config = dict(
    num_attention_heads=12,
    intermediate_size=2304,
    hidden_act='squared_relu',
    norm='rmsnorm',
    norm_place='pre',
    positions='rope',
    init='normal',
    schedule='wsd',
    decay_shape='linear',
    final_lr_fraction=0.0,
    doc_mask=True,
    max_steps=8629,
)
MLP neurons of a small language model. Each row is named by its layer, matrix (up: input weights; down: output weights) and neuron, and shows model dimensions 592-687. Each number is 128 + 32 x the weight over its row's rms, rounded and kept within 0 to 255. Numbers have three digits each.
After each neuron's rows, "raises" lists the tokens whose logits its output raises most directly, leaving later layers aside; "fires on" lists the tokens most often at its 100 highest values on Wikipedia text that the model never trained on.

L10.up1184:102090110152153171152155143093140189135130120165139128146186151137102142151133125173163120122171097056081189058125131137141129115135132083097120135102097121154113143141100062189126088124151149104132182131060132110097065077104116129121125154139166069163161155155147156171120148150152156109
L10.down1184:123194146095107142148098142132072089141079108085137144149114154105119147094111127129157155142155095134131099200150089100126073142121158141112091117149083169106142115127071180141169134120092112162144121139088141177132078111153131165136125099145159142071072162136139157134117117127124126089
raises: "US", "days ", "October ", "March ", "November "
fires on: "the ", "| ", "(", ", "

L10.up1248:123109121130117148119123158133099132137140131137164111167149163177171119131127115142150067165137200112073085237115139118118128060038147117144151106140134136124120183090108114104134132214093114154140187121147149143099114157126132123175116128203107133178145138068178167087118108124163139127
L10.down1248:134130123142128167115137151132064073129133136110152109157100131096095099155121071113180127064074143124140109196097125121135085149141115077123129117135110187121098087133115135098204119137139092130125088140111101138099154095152095122134103109169125061159153121124108164110146157083161098081
raises: "employ", "pati", "mother", "father", "law"
fires on: "a ", "his ", "s ", "her ", "and ", ", "

L10.up1940:114047104135164136145124042152071120110102143194120161189135128180118127128073082072154103106142111159171103120159128152198157117146133122114197159062139132129161121143109131125125134194155118093148133122148139098081089177206096097157132126058130151098143130121222106164114104127107117102
L10.down1940:138137091061144101126134145117162164074094143120159102226099111133169091141156086175097208128104123140128177114140116050153178180195108127129101177171153144099036103170157180128168080149135111148143049129150137135072131164137156181136101122115067158124119103190145188087109149070140136113
raises: "well ", "well", "if ", "eath ", "did "
fires on: "as ", "\"", "ben"

L10.up813:138136125106181087129121139123139111094082119121171147142149051151119179154100117169097162133076156140103061147131141158139092135160155130114084120121096128098069116164182132128094151134146163136208137121121176161155129110146133148057098127105115113188142164127157147173157087131125119160
L10.down813:073120126126087110148129143098181163135118077164169139145136124094138146098154133152109080126147123158101111166104097107127102106062036171177149110165131097103137136110095080139128167120099107148087124127148134113163123087121085093117127169123114110180121112109155110101105095120141147155
raises: "with ", "iti", "though ", "dep", "but "
fires on: ", ", "inter", "qu"

L7.up1299:126111155112167105195137120117117156127110113213111136137160103168114158117148198104175095137103126147133056141114193114157118099165156146147137148137127119178070088133117080086145136107108124135204121083108078151147128076175154097166085165076140084106114087113117122119107091109146110113
L7.down1299:140061088132131101168088067131167124131149153126168106093107194121072135190103136158137062177149133119092053138181130148129091148181082103133126119097116152173122131119149155058137062114149113151152115082099120130046098135171057125123140103175150093163157147161144152141080094117158090137
raises: "heart ", "center ", "nor", "northern ", "sou"
fires on: "the ", "in ", "at ", "of ", "de ", "du "

L10.up1449:069136123153132114148074088150128107121193142089113089091152119135105147149119098156094085109152070167134109168140122105100071089125153167147153139059165093137116143158147162077149143095162130131206116183152102139173139163140109140169147127193170174134070139128144105093059157166085148104
L10.down1449:086080157118104136158120163152149096096206106160103130180127110162112096162177152171141148175170148131093117135122146064103120085138108201144150036153083142121096176122194144117143149111145175205165090156112144146132188173178118128125119087093150178137106118160211101135126170127136155123
raises: "Division ", "ome ", "om ", "Season ", "Division"
fires on: "| ", "bo", "bu", "- "

L10.up1790:066113113141110137128114145117139194167141124149161208146108142084171150103167147209072157129162097108136121164143227153195105127191221090101091119158113032122110157119104165189125123140141134094105111145128117134096104113093108223104077135152154154125163139243099144129112164073112095047
L10.down1790:157197206147176085156184174165102121112112169179125083116139133165115153124140160109120091124088142122175122158085143118132119204068124096086145211142121126061105196163142133105107109137111070119107117128143143159055132102115075184127119126114144142141184125137105147118124117207134109079
raises: "30 ", "24 ", "22 ", "15 ", "25 "
fires on: "on ", "On ", "born ", "("

L7.up1006:132093119135145149106103186130143126111147116104069170163116132072152105160109145175134156146128193084095096144117154144124098187091162167080090158128121148119152127156093119141148117079133129116114143160119154105092085133224116133176161151096085080161192082131138125146133101095104112119
L7.down1006:105093117178178126148190135119076127125085141089115117139134131156096073127187123062074128103173128122111156207131120155141136144121073140097118143138100142166156150152114137116140202117131107163114130119102200113137075165143123105098151102111071145123114082141115163100114174110160160037
raises: "life", "life ", "our ", "ours ", "themselves "
fires on: "Az", "Early ", "j", "hol", "Hol", "Af"

L7.up117:159146110127125113106120115075196131078087143157102128122164144132097155106103124124076106140039123086095107180079194142101163122132092147137101140168081103176101136142154131122147150117127094123141116113138114084071135189123156136117102128165109135185156198158144173142147156159107160068
L7.down117:168092149172121105091196109100092154151143099065140112163114115146134117157144163147103149093108225090145152068088117167119105087170120095121106084118134127075109129150137090159154111136171141147107137149182169177169164081136159143105088206102059160145172163142115118181122124093131154096
raises: "father", "father ", "parents ", "par", "son"
fires on: "his ", "her ", "His ", "their ", "(", "s "

L7.up1677:095156146166170096179186146147107117156125089132073090122187149160134107116114145191158136173085172094148163170165186101086142153131130080113060140125112098118121198133144169064147162125128136121140141105146148110075182118138135110150171149101110111106173168101142114185099129133085174086
L7.down1677:111129151170149110153115145099142103137119109088091131171111110102086118142126105153206133102153151142092153096103103127103169150157133123113097129182137136179145104083115140102072123125137135115147152100136139076133128106134140159099149095113101135085120187058112163117118100140127100095
raises: "Ireland ", "Europe", "England ", "Australia ", "Europe "
fires on: "(", ", ", "and ", "-", "| "

L10.up2094:148103114127107146122113130170134109110109085104163194097145133138137156121095141127113105105144158127125165103109107161133183077107099095166139159123113150150159170074110133114088105184146144179171180174169145158190126123195137142077136145122117128138137130114102143155156151112097107125
L10.down2094:205156155161116159108167070108110158167120135098147117161136140119142165141109173122124078147112171106219147112087159136151116163136143106113129137166096105136121183145132132117086137136067161126128102133093130200134122153198109178138141170113121144076129052165115082138104123098121065099
raises: "worth ", "ance", "ance ", "ec", "true "
fires on: "ch", "is ", "\n\n", "it ", "Ch"

L10.up1545:081133156115169142101125115189079137226160088161126098170089121153153166123148152155133120119074119164187120158116088169168134157098144137132133135132100111067134137085166131147108165150104131144136120088129135125122108116099121138086155130133140151210163138156145136095181108138103045136
L10.down1545:070084091121139129112082122101089107161111100108148148183172125197184159128142161125101103155062120180117142155122101123118081115111129115109164142170121123143078147123058177155145151139127092172188103100174128093139135056142110104113074153121138168141164079149194166131077109070143087121
raises: "causing ", "creating ", "while ", "which ", "leaving "
fires on: ", "

L7.up59:237128076124146119142154153153190127103120127173096114078107137128135090122151120162125138158106147120107119091135135142069085131125123093076109151182102161122112173141117162143188118090140119089098099170105109100173118142088150097152117132130094134109109174149123084143149151096149111168
L7.down59:159159109134182121136114164162134114112087113150099174172153106152168076105105112146175159101095159163138127142142113129101094122155107147100117138133136085121168147155105136106104073104140139159138140123102150137130088159086076132136168118145091130129086194098120104155131120069044161132
raises: "ax", "plan", "com ", "ces ", "world "
fires on: "(", "major ", "–", "ac", "el"

L7.up538:135117099142136119099178160116139119200136156124106146115204088122122086076192164131106112135146127135160086189160103155164123115143112136123135147130146097112156116106101139123178177156159159084122108120157154172194096148167083171136096176116063108136176146085135135138108138153156082115
L7.down538:155067116107123126115153092107138158070179126135150064137095113130100108126086034140153113131106147156121168138116030225121118118135112135195185178118128146083158109147172158182089151117151136142098146103131165141119118124067073093152123107160144129171192170160105183105165145068145160120
raises: "him ", "them ", "construction ", "however", "they "
fires on: ", ", "and ", "as ", "for ", "led ", "with "

L7.up974:124127073064153111142156135159090144140164114160150144143120144147186120135119147112070159118083195118142125145148109143124111105121126204159121051150124132164041081137109116105084115104164091152132097162100119079107170143121156097127185099096115105112136148111089179109109076095115114112
L7.down974:075112153160152165195108123194117104075140133103146162109123088141129136092110181145089137057104184113100088131108081182091211157123164162115109181089147124197116092089184152062142102075186177135110154182184119087062130121120086147157070137203119085126127162079133140138153170165117067153
raises: "respectively", "eric", "de ", "des ", "son "
fires on: "Am", "am", "et ", "Sam", "z"

L7.up1573:135214141134153141104148136157110104157133108104147126095116124148111122107105063065109140170092100170122127129142119133147124150096105126167125109103150162136106156116107130141122212162163114177146142116074116136200116133140146095143036086106141107146188151157121145145110146115092204145
L7.down1573:104136147124064137110170164153148075031139136112105152161087111109105115086203176157089108149165083095110138108119153116091177155221104175143133131117183175108105153102149131107121115152146187098154053147133048123137127168130163155117145177118111145072128096134117143137066103140162150089
raises: "was ", "is ", "has ", "were ", "became "
fires on: ", ", "who "

L7.up593:107143084122157137096119141175094124174120139110157083130104148120131141121104141079090117141070079118089147085137155118111077118081168164102109073165186136141118194113116123106177155121144122128118108099184155082107099101131133165162179140149140100175136136154102155108141156147100114154
L7.down593:140115087081084128122129125099152178095158167121190131134120153135124194093138038170084132166117100097111125149147232136117165119143145118123155109142120155143138116163151112110124113132148099142130133125107134102192111077077124155114149121127111148129150118118156167115092121111092190138
raises: "is ", "was ", "simply ", "ity", "spent "
fires on: ") ", ", ", "or ", "as ", "de"

L10.up1609:143115090090108087122151151132102108156129121062154127142196143087187147138137124141123132113137087075116110084142109163103089111067212159101032144147124119081131158091194113161121138175088140149095109122132162131105142084180133131187088119179052140113141098165127142118099103131135103123
L10.down1609:141126144129108155065140085127137134098155119093126140159159114113072102144126136174121117106093167128130181170130066108130043175131078169087192161149124143100112146143085158053126104117111169126098160127140153137096070117148132154138142078143062152127182087144192063096180110117156069073
raises: "however", "reas", "but ", "if ", "that "
fires on: ", ", "and ", "; ", "the ", "an ", "("

L10.up1683:101127077143142148137109144125131068207161086158095162131186075093177148143164116180095165116143093160201088142076125136178080132159153135093126146169100065103142176076140151140176126140080126200129148143105154166103125135106139174079153155112150162149071157197165151182123114100078154137
L10.down1683:158141216165131152122119162172174114161120103097108112126151117149108182186105097144117111117077147135100167092140157098113162164077123211119153161170127116120164089083158130133145145098074120116138123146112100113105078067162049128169085157142158149118147155135140255112144144045112165105
raises: "on ", "On ", "1 ", "2 ", "3 "
fires on: "on ", "died ", "born ", "| ", "On ", ", "

L7.up354:145117166138127116200076138145117121122095169160156169123129133093123112103173145114090195180118143108127133138089096068077174132127081132133131151106116109082097141108148076124098145150062183110093111120171166136127088164151181158126203096133102096142155144160141164052124135168155077122
L7.down354:142109112079089164107166208142124144141138116136090143087150186111133090128083139159032106139106107136154103115085167086149172136175148153096138135161099069118127104139130176129099110129125169177046149169147143084128103164157070160101150142132077139137149071169166122160112121185160136054
raises: "not ", "Not ", "any", "not", "you "
fires on: "did ", "is ", "does ", "was ", "but ", "do "

L7.up14:138134143058149166158128099102149160145113156122131117153223131104180115108101116164181115157109160129085054104110139150051173090082140116150106106125059110172064107172050132157064169179186108181101074152082149154154155160093153094108167060118119134210066166169085143101088086086161142124
L7.down14:125134129117106126176104156072112108150181177101122178048053121129127146141105151145170148172128120130145161143114110115124139166085153083164093149125134171091120160118110152094103106129133091190122141143083201175117189116048073130201094112138136120126160073082040169140131129105151152075
raises: "clos", "generally ", "often ", "likely ", "than "
fires on: "more ", "er", "Th", "most "

L10.up514:112133077125132134077157139099189091122171130133145075138130166124104136083175133161111158088102144161097160170105126082174120159138116142119134166124117081175116128132150152130107132137094158112120157099108131114163119111089084239128151165144149099149162143146140154167108152143134118141
L10.down514:124135151174141149085131122130125151110100132178138091152024190147090138115118103135124100106114127135160128128127160149169136151124137120146103200099191110140076070106131112117093121110131145109133125082116123133141106098124127152087115137102137111131113144177086080208168161198093155110
raises: "COVID", "pand", "Great ", "Civil ", "Revolu"
fires on: "the ", "re"

L7.up1091:105125154132120116075123121132103083161137080135211130130145093117131148119122117153142138120110133139189084128138124117137143139079163141156144162111094126127106122153146166142107151144140094122138077121149143100103102144139113156127170120137123066147118143166145116118141150133117139115
L7.down1091:095085128197122152118130176108098095150163093088107153126123154151096190126149187124080070091081105111129091126154114163111048144046085116162185143158108099087192126188140122101133154120110089126162160121100148165185121109133152083122106147163124190123142136123222085124105065155124067109
raises: "which ", "but ", "and ", "though ", "although "
fires on: ", "

L7.up1696:084159164136118137183134153120115160108090074152137127102086148104087154133075170151128141128119108112092138125143099139148093170100162075089072064130111076140162171083099129116115099093102105139087126094116127096115097159090136089102154062076108113076159108085153135118171130129100123138
L7.down1696:144143153174105109147105136114089135201129155105142114143078127103059103154109134147141145171139140115115142124125150129076145127123180147098103102172143182114169119095114104158079133146121098106150188093161123120147146100202115173099170079206075154111116123122161123139189165142122146079
raises: "eds", "ed", "editor", "direc", "Ed"
fires on: ", ", "(", "| ", "ent"

L7.up722:122129089166086091076112127120143085181155103117132142137098113152179123149107139175103178131092100159115145167102124096125133137107156104098090190094083105174141159131080133124075105164178114135160133150116097092156110200160102104144180148167054055159176115077173140124116159153163199140
L7.down722:115112113112147149094117083096115173158133123197140149137143125098160094148093143146074143086151155143173167105191112155083180145126145170149125122149172181108124167049100191099086112090189111157138086133158120122173107135117132149144127101125165135160129139128149080121098129095094094072
raises: "girl", "children ", "young ", "orph", "women "
fires on: "and ", "for ", "to ", ", "

L7.up1824:104146130168146172146086155156094074105178103126158099158149061132117097125140152053112167085155138139178119140137142138111107109144120157118195139128077117134160119137136150106126133139146102138136117116111115132103134086093138179138138184134107103141119120139151110130107096154067074120
L7.down1824:066164138056156085132130073136131131147133156158146108097087131155123089119195174138135127144133123036106168129111186051124144164196126137106146151158184067094159154155104089058111135091133099175120102140065072147146127143079117156168160152150120116146077078136165145173152144095151133145
raises: "Operation ", "known ", "called ", "Les ", "nes"
fires on: ", ", "such ", "known ", "called ", "as "

L7.up1890:159102119140151171105147133163066126128093123137156115113166128149152138097079085115126123112133108159136132169126142146154177109145129151105124138087146080129131214098142176136110064151105193090142110090163113126185122170139102116078081184123117108164148062122052148158168137100129120136
L7.down1890:150114166188141163128152139141201107053153087163156104069201172069122121129130191164060058142082128136112141177112138093094131107112147158172151165104112152127108162119106159110071120152067175114149157090113135129147168075114139122093125139096148101108104115141150255134090137076135125076
raises: "==", "== ", "===", "=== ", "===="
fires on: "\n\n"

L10.up471:103129162133126140105160112148114157087087072152121173107155109100084145204123122108206232142135130073088123083181139123170114110159148120138105132087180122098188110117130123121179196122135132212112108105142104104149119136120106125134145130183095144074129095139125146111170140102166135137
L10.down471:126113109162092134139122102115142086118194080135067144139090094126066106135118160092149124089150112085134165224092173200203082106137161143233164116091126102173157121130098077090142168093168085178146152133119124141148075156141124080119145106127144119115128149123136179141135096072143101113
raises: "himself ", "— ", "itself ", "him", "me "
fires on: "\n", ". ", "\"", "’", ","

L7.up1484:158108117078120144103180136157121100216153102132157096109121141089122137118068123118105156116130124120194142135103123156101100135093159120142221126079137188171141121092165160138147173138184199161127170136149161131142165141190144139136137131122194102185103201165114178068135160185040115152
L7.down1484:116122129178075119085129119125125162081061155165160175093102060071061133115108132121211091076110157123126114126097110088163154127156141127117097138128090099123110133085054208152160130092112140136144148095133076162107121193077103127119107190109099130135089086167142069098112165112089145146
raises: "play ", "perform ", "protect ", "pay ", "give "
fires on: "and ", ", "

L7.up456:054136132086100109118140143101143128085106132135214137074137109176122161105124215126185198172164104116170154084127140116107136156137122103125188149100115104129159154109091108143101139124103162140158153062095115128134148095132137091132145136139160102093202150181189178183081111108143148099
L7.down456:086112063129134148156113131151112112079126145187140111132149133129200179056121176134138121106125078154124127085122090084108110085139127099135109123137094110104110128130122165068125133138134146146116089118102171155119145162088092157136153123150092120180140127154160121091140095085192123126
raises: "least ", "night", "night ", "risk ", "once "
fires on: "at ", "At "

L10.up520:109065129125124154138150179144117132192117146084139072169125132123161156133093171149076132096137140139116078149099080125123111099111183161161082093125139074073106160114131118139116217186172095132152116112151055167123144163096126135082105134120099068142160130168094096145097150104094145098
L10.down520:146151150171083117190068101161076107119159183112135172203111142080188161098206152125041079071090098102162174211185061156073109151117138111163154128134123137102166120163168111134137129139120110099088113148166144144149068148075153169170130180123126159126165190140184169105123117118148136166
raises: "named ", "opened ", "renamed ", "these ", "launched "
fires on: "and ", ", ", "but ", "It ", "which ", "was "

L7.up1271:121131128126098122148182047067162082089125078088124146088219180125179167166154157136127148088106103173116172086130136118113110075148090181125131161107084079123105183127117063118180123146117173074117126163134107070120070149082132140162165125140134155124113155115111124142096127157133143150
L7.down1271:152144126168134124129143044121137136101111112119146118136113159126094120139120195118148076110116179131122124138075103139149103083112153124101184080069099139084068096081100140122110117169136175082109157077125162148185080122087157128096164143122183099096091156133076188124108124122146163073
raises: "way", "season ", "way ", "night", "year"
fires on: "the ", "of ", "pro", "place ", "following "

L7.up625:122150170115222115137123138149147183129144230169091100144149083138163127122173118146138141105186140108085076115143165060121104091099119088123188138145123195161125134142128152107114146143139148114158187155151101153122143166134165129179042132230143119125148121151049123143131092084071106051
L7.down625:105133149153090137118138133088158142095168090133083153174121153183150098175115105176133116177191160108134156146115119107133147102109110135135100099066107147165118102121144120059113148152131147118132072072141125128106115129108177124147109101097078127142091113134109138121117066136128119143
raises: "Bay ", "River ", "Bay", "river ", "yard "
fires on: "the ", "a ", "s ", "his ", "her ", "in "

L10.up210:148113139096156106078164114169128086232136101208085082103118167142114116127137122175117129133175119170062100121124116158118121113142089167075075127106130147130235109086171144128139161117093060114157152115072162085059136130117116064141105048149156123152096189153121117141089139149096185167
L10.down210:184160120103102163132112109151117099146120118168111118164144126158101161069063120146076135090114113161127128132190082085092064120126105123099094137105134210149130123090160159135108094079144194110119145104120086041136131150169122186153124113173111175176174154134130064117088130160107127149
raises: "left ", "cer", "right ", "th", "br"
fires on: "the ", ", ", "and ", "of ", "left "

L10.up1135:092127152157192149080168112111072097131109107104121171102126138094078160119055076117109145110175104123167138123074163103155129188135133121076070129141137133137132088040090059149158115146165117107105111118135133132101151088079151168189101152155067143084126157129209113097082119175100117141
L10.down1135:120118131095129105137108082121188105075134157124126130158111210121100159116155073110076117171149103103131117162123102066114105162080090127108102101168156119148094110090136102134128113101110124190153114121094142126122093143093130106177106129147185165128163180056157220132126136100153108150
raises: "T", "Dec", "Sub", "Technical ", "Off"
fires on: "| ", "Sub"

L7.up1403:128162100140184149074162144115173052149173130104155170111089126136168050124146112146145119121092080093121160100127102143097134091133084201104115119129116086113103079183118141135148124141161100174111124139127154161082151124166076070125145130147045168147169140108144118132141148103069172167
L7.down1403:097128140130101082165116090151204158090147142153120148134044165152109139098151142143164129182134069121174126155114073169159094125168112128140207110144120128148154118203132065067132159162129116118115158115095125137108169112152146147166161141176135126124086157065138111093138150134172166162
raises: "off ", "shot ", "abor", "hit ", "such "
fires on: "-", "one ", "e", ".", "ph"